Weights of a small GPT-style language model, trained from scratch on English Wikipedia.
Size: 3 heads of 64, 7.48M parameters.
Training: a variant of Muon for these matrices, 484M tokens, 7383 steps.
MLP neurons of a small language model. Each row is named by its layer, matrix (gate and up: input weights) and neuron, and shows model dimensions 48-175. Each number is 128 + 32 x the weight over its row's rms, rounded and kept within 0 to 255. Numbers have three digits each. A neuron's up and down rows have the sign that makes its largest values positive.
Before each neuron's rows, "fires on" lists the tokens most often at its 100 highest values on Wikipedia text that the model never trained on.

fires on: " |", ":"
L9.gate32:159139162130127112146117169086120119114175153182158164105100103127137093174080110095043101091032148120115139163115181146145076115132129146129116166154106183133090134104152149104147097164113129142165125138107114157141081114143160096152131107125148039143117127080111097104139142181092094070142164105092079137144154164126183071113138172097167155106171089111133083143162084078085164082096
L9.up32:162074145087106126133068123160177166164160124179085122118103103134105164141101117085102143106052069103119103105138117132163151140151161101109120151139142129063179139161130114111142126113164120132152105136148177090144198057131132148174086082109095107180112147135096108133060200130126089143150197099110100129103155116096125109152144145094124181049196138156140131064107136104126181180106

fires on: "\n", " |", "ed", "mer"
L17.gate128:147120185070111182165155153104150120151127095181145132163188137116155091099134175082091130124095101094169129132081126110128076130130129143090164119153119137087136163150122148079133152107123054157122176124133122101093159079181090184103189137122124112170127083151077092114101175158136047170097115106151092106129160114095104152135111092127161139176117127153171112132068212136120093169107
L17.up128:122066071140096111160062142132159129085161133104172165159142097164118144111160123062095114189136084111123161118166115135118149147172093120094107165088143128063176131189103140108110106153144101103135101117174139088103126113141118104094127081130191122116084156126166119110127188144150094111114114125113131036089125102118135119159109108163164103103166118140176076131128129105112126120075

fires on: " =", " along", " from", " near", " as", " or"
L9.gate68:121106104076144069076176117115149099113152139050194144154165097095088157135148125143061125097177134095131177178127190152091125187098098073110101047152086103120161071174134162161118108145162141111104204138127109110157148117072173115157171094133194207148095172107137134125134084111149079076133108101141140094133167081131127155105130123166106100187141120165133086138156137159135118075166
L9.up68:081136158144168083155126127068112116076116149122154128089095101137128103161144131066135118130113117134157183121134103139136124098133117096108118096117166184133100139099085131143108094150087151139182161139133147171075142104068085121153108033140143147174082177144069124146145170199096112126103133113131121140205124163150122142141149118126085096161081136145155112144159139101141144040127

fires on: " c", "C", " is", " C", "|", " v"
L8.gate200:111045105139143112080091058166115165178138161142153100155116153174159163120151132107165150139137080113089057205132226101191164152100130124098111133115135108087144134145199140128167188091105126105156151117110116102121126084087103107161151099097104136097083174224151119129154167130099151121129162121139117157131188116103073146147144144132134158117134111143133109073094188163142122182080
L8.up200:094107144188088098098080141099070196138151119119123147167141142165103172120128151154208170211155106172102115134096081102169131125118151167140122151121088105161169109089168131065129133129063109081151124084076106134173167128093103160154154159102130122095103096210113159163130125149116071113125157140142106153137125130128142138059137113149149134117098149144184146065087133102141176164117

fires on: ":", "°", "is", "=", " (", " of"
L9.gate40:112150154103060190108171152109112130156099135137218142136128153162159098096217110129133125164137146116105133122095122161166111125109177131157099114175136199149136146184130116133079097079114108128136105158119107130129186116079102048206166109103074093154131133110145146083121137089104099161118147162097163115124125144128158131074092145150100080131112077171114090151156154143168128138105
L9.up40:130116062178080127145084144153108161122102156180096095102182091138094071149129093194122123161134149154115054133162067141175090104130182103141130152139146114140129157145094176114133067139172107098106139146139063144110128140114050169178113118132151142155104098189109104127141130145137172063102138106120148144141123111152140105138146154124100079135077151164155088109168131106133169165123

fires on: " =", " is", " was"
L6.gate214:099048101056133140067110105136118135218117146104115174114134087231094124163129176125068126093095116095093129125188197106181147149076044141072126128122126117056107165146106104101120124119099112104134117109095174147097094100124109099154125117144104103144104173139153138107084133116165111100176167112106160163128123127134088128126114124143152103152142116156127125166156132135147182108115
L6.up214:135180165132146101101112147100097079089077125091144107115145068130171171153150108110144139159142091184183181071079045069172141183118147112160095102067165162152180123114106219121114056069088102154128192150059102179121136102143150150101126119161158127157144112133106137109189137139102096123123158080134098099206148152132096149122102120156175157112149101108177161194132128107118097095114

fires on: " in", ":", " on", " of", " about"
L10.gate88:174152125142111146087143130155124151118055202131188099057076108112123139128133131136108140120121133161112087125119138133155135132137122146161117129151108132162150138163141204134132076081160084090111151169089072142105155098123184112108141115081112132146161091056126077073209119063095112139094142177155131133155090153158093137153111072129153140146109152152138111107146107175118130169150
L10.up88:133109103196120138107131134167112141155065093110201139138137109143154100132154128103120145144101108070055098122098138132129130111152124118188143180169110152062111172151157221167160087126125036122158117146109110129135129163129130137210128108115153125111153128176069122131089133116113051148105164084113155145127059060162115132152124091145122164089127093139118184107103096148145133207091

fires on: " the", " p", " pro", " Pro", "ious", "ro"
L15.gate229:169128081120173077101155133120121126131059150077137125084122197113141158148142143173141173127042134127098099093128158141123128153062142094152133126104216197101144139115171117118139100178149126157124144202159171064165044091099098132150163107085138165106134153210109103099113148185163080147174131122172118077087137131170097110140113092159163134153148144166176114193115141139191161091143
L15.up229:118048159203124116111134170112185167160129113113137105098134063123136146148143164106119150143107159100109124184146112108110126132122158128118122109175107141157156151145144147162128183166117141153138055100133131072071090153165088118139170165167155133139135162140146170103149108150058168179156161119159129117128071119125165139186145126161078097079070164069146146135085120126206104067130

fires on: " |", "im", "u", "|", "pl", "c"
L17.gate15:151171153103089167111135168126101097118159163134142120160131166171095064104192142119148132098083122133116117125094144115116104139169158162157128174135099164106074099153123205159140139159147130171152098099134129105141135106057100118138058168116115207122062135069133131135089148181105068112129180110104131076127135158105163071170094107136164158107131066133134125147094040133150101139122
L17.up15:112145188175126150133134117154140156094092120124137089150134178094112138069191118154144115161057125154063076071117078102149130114126119127083103135141152088170128152106132142134107168160134159145132101100122170042182192084116181202095111151066129106117064169145110114114091197153058098111110142103168113042155110092131158099139122164104152160135160084123114137139112118111101092192085

fires on: " |", " following"
L10.gate247:105137098091049159090108134115173188112136093168170155138113126174137161162159138137084084101123093073127171134152142121126156073105116106106097172171120108132127145151133117145096116099174140153110105081109058131152161131108154157132109105145090066159134130109113160090124168199180141106170089121103120092133130168117134099195131184134119108130142119134195182079114171100098173167129
L10.up247:146093095089156148064097115097157116139125125103161172131133115192156105180070159142100136098132126088161060141129116110118129153148155167151117121167132152157167172137201127119132108125075185133119123112158087140153150093111130127114179090121096156120126116070130156127069203157093112130171206156107086167128153150120128118122102081068137115106205098095139148109078090130104172122063

fires on: "ack", ".", "ight", "on", "an"
L12.gate17:157098167132122151177164118145096165180140120169168118099173131108178137126116124081112123166090157109190129103134126152127142148110124126103138084168172140101139152162161165165191141137137122176079129109088189123126176136072070123155086139108106126100095101071172139058150103137119082135117172122115077111124128109099163129116072129075120135135158151175042090179107160105179118129127
L12.up17:116138153113143186161116140115163102025083138120117105105142079095162148103113148128148118109072151114140117157118116128162118154067137151100121144135140164081119136114091121149172157090130119122119164125116111059140083136065173088126157085151212180122060108103112149173093158125148104134159092142170077108172096131142152074044199091108113123109188096143124092104168097123100130132095

fires on: " (", "."
L19.gate208:175158149128159082057109121110119115165155093101113116137098100146125121193118136127107092139044144147141149148154104156128100109123140103130172117142132132099154130169116152142120138103066146123151144199145119112113114165097032113123109097135175091133168057110177113123149089065119124080134178134100102131111102105104083127131121162154099176089116151132080177155130194121146150101178
L19.up208:171131148146148112145137204163150162086145126112101096067161117120139128112107115121142115081093203091135116132122135093099139097127144151182153056126164130153088175118128097100158136109100150087152053154102130152201106139099072078126133127142176142161127096162145175104124142115154113127156140167128148146124077152122130067107191128133059162070117131092120075156091142127106164184064

fires on: " (", " |", "(", "ld", " ", "="
L9.gate222:150074122109126114118150154111151191111163119212176128166165141152139115093172107129125076104103115139108124108119122112159152105111124109092147207157058110194109099087133106127122109098127124100136085144038169135121134097094088124121098180138094122155087140108209086098124146159198110122126141115167122129168115184124133097167175184142146133134124130169165164085060147112099098152165
L9.up222:123076077141141166204140133152092134200173091182091132143126165221154177166129099178039088187095130117140122105141121080108169143122141169156103096174166126150104066145175096102141109118155126116102120128114151148125076106096076159102085176126151103099146119112107088114146159122181144114127193120133129194144127118157119103191146165154147128178066112144166134148148159130119104105113

fires on: " |", " and", "ul", ";"
L13.gate89:157118154111141146074105130113144112153103134160130101124126148111141121146193091131091160120070148028202148114120123100115136126152146154168110144139099130082114161117084156151188156084145158122113159158138077154105152115098098133153134068099130088134097127150127118092103182149149076165148132112128065124085158125165134162117110104102121133194127076215178082085092161147160157175081
L13.up89:128159114122172116078098069124133177160103155140100144103141123143141132140118141056161106186104127068099127186089224069190060055120159103109135146135128096190161124132113153087176153121096132190114143090131155057129161112118149127142048164105098159061099081152135134086138164099147118117133125145071139170137133122149116091156123174091131126143170139088114160124133113154070130119136

fires on: " |"
L12.gate57:143126202153153173108161151097142112114117109142138121157139152135120177076173128060087088124097136103182145221087157070121142095144162178147116132139095186112160119127127164139146164114114129101105144135068159133120197107141140152200140130150118134088107114175119101061129184163179032123161170112158118094166142154150137125149189124114125145142151115154184094131087092101119133135083
L12.up57:173129143118149125145135154164173123125162103127100103124161144188148139142107147060048135181130127094152137132109171110140106081148137143151139225236090156169136105147148131167166118143074126124085193152142110140124092117124156128136097068131128111130091080129080114104068187183156115108158161109150102120150190185145146059131162151155147122127197134155106104092089132091133157131119

fires on: " h", " m", " most", " v", " rem", "M"
L9.gate208:150072125115114126100123077144156136154148120111118159164117111191115176147147177107129105158075118126115107142173114150123119167093120135099149165123146226080129138127159106113189101106129115135177118085044169112137083113061109139186125118113133131129093062168137132109093155147121119135165133101106085103090093133136108139145104171107115136115110115133217125130100138116117169150107
L9.up208:064141133148100128182179206125093182113154133116121110153101131148128115114125122079121161080193067132099141122143129063098106133088065140160158149088082156144131121063131111090105134132207118135103134156123099114143101090150127104138047133206126109137138119072095123146183121120223120108086133084136136127098110072134104174148096161170098104118172100104074099144140098143183134163130

fires on: " |", " P", " G", " ("
L14.gate138:100120159113097104117193150141140140188155144124084151140139202191166175152150131122109128125080105117148139152113089094097169074120111170151149148132131152108130164157171146137161115078063093146115138097202155107143057133128076119092095073164148080122121112098141079116106123168123096093157213147162120137096118173144150059152142160094120131146163076149164101100124152161153148159158
L14.up138:091089139066135069143125057134150142064151107130121149172159072152116123087105078159084117108078110074145072085140166104156134088119087099175196168149109081109135185148166157057134133128170083124093106120103121101139100146131173142212167102102163103176145118086055150109143122146108140116139163096158073149170133096094145120132150112109059115088180104159157113122080091133080198124146

fires on: "ie", "adium", " game", "ena", " (", " show"
L7.gate154:140131039152102169105097181123113128111169102199087061128162117162125163106156174140094130132122112096145116130197176136166155169180090122137122135115062119116154040161169127122065150091136174164098138103093149183112156129121201150151102170137095140198159163096148109126110119119176136195118106160178092142135093169126115139128122094175198116094109132095088101146112155133152110178133
L7.up154:118128149134080110142113087091137122125051193142130148093161097140166136129158153151175132069182170136089126093100076133147134056180151082146129116193092137149093154091106070148150157126100165124122135166114148140171093145135152101154163121096025154127116093089136125142117147153114119109076138155121114139142146127197176143175105116097109070077068123082089168168117123196155160151173

fires on: "i", " direct", "duction", " based", " produc"
L8.gate227:115092090113165117083139112134077054140121070166102080130155093111100134136084093163059132158152159164172120117159150178091068178129136102124120118089142145120141113150178151096143123147128126145101116132078182156139160174125099117174077179120191181139164093135129090129070129132134097104090080082164209136129089139200110196117117115160184105139109159141073113165084120127121162154120
L8.up227:152095073119113111137094054079123150172137116165075050125120103120073155093138153142081113117184136156144063127126126153144149136185118121114097154117191127148175161088135137052122186142090119090142104100081092160107108177114113151169105182145132062134129121108135096106099147101161133117090085132158100135149133125124158124111135117126121103126158198137112105122167175139112111128149

fires on: ".", "ress", ".\"", "ound"
L12.gate154:156107137103092089102116095113095144098141182087142133105136101145096170141168137185080084120156046120191107152193124122128146098159183087136106102158129138110093145111119160118146165123117127138131086172099101147126086126111055114126082065125147052186086131158133153087109095094150096097175082156138038156118085144235121140166123154133132149088102080116144177143107177085149132160107
L12.up154:129103169104053125150140133086133123119166167099155068156116103137123086150148113112144116105158127135147191120141118125119145096164124153146117061169193130079073101173106075159168160139188136109112101119119049139073144098087119093064099119129095099092113100099190182163102140116085120116142133125156085162147134180108170088132143115180178127139126114124114072200059092131123093144150

fires on: " is", "ter", "on", "==", "it", "c"
L16.gate244:171084132127165153099112156100141126139153178152073186167124155173137126089120155147096175189145125112096104095177134120088072087094119081108161093110116226050131135148141115098151139155171141074183102174064137170154129097111104142189159146152103151124118157145139087177100145160170151134124156100133120133099118140084144147122038176127113178110173114144134122177109093155156103110147
L16.up244:090135144135191149147097134132112063131093108159098164107122114133144151098139159162087103131162143184166105091111099134184113147102139146115115120085176149133147167113123148069105109134172084141100136080102138099125188183146106181091156061158164104172119179118104111126108182161127128109108134141142128117106180158073189092179124133173163173122068130127189119137101084146130125090134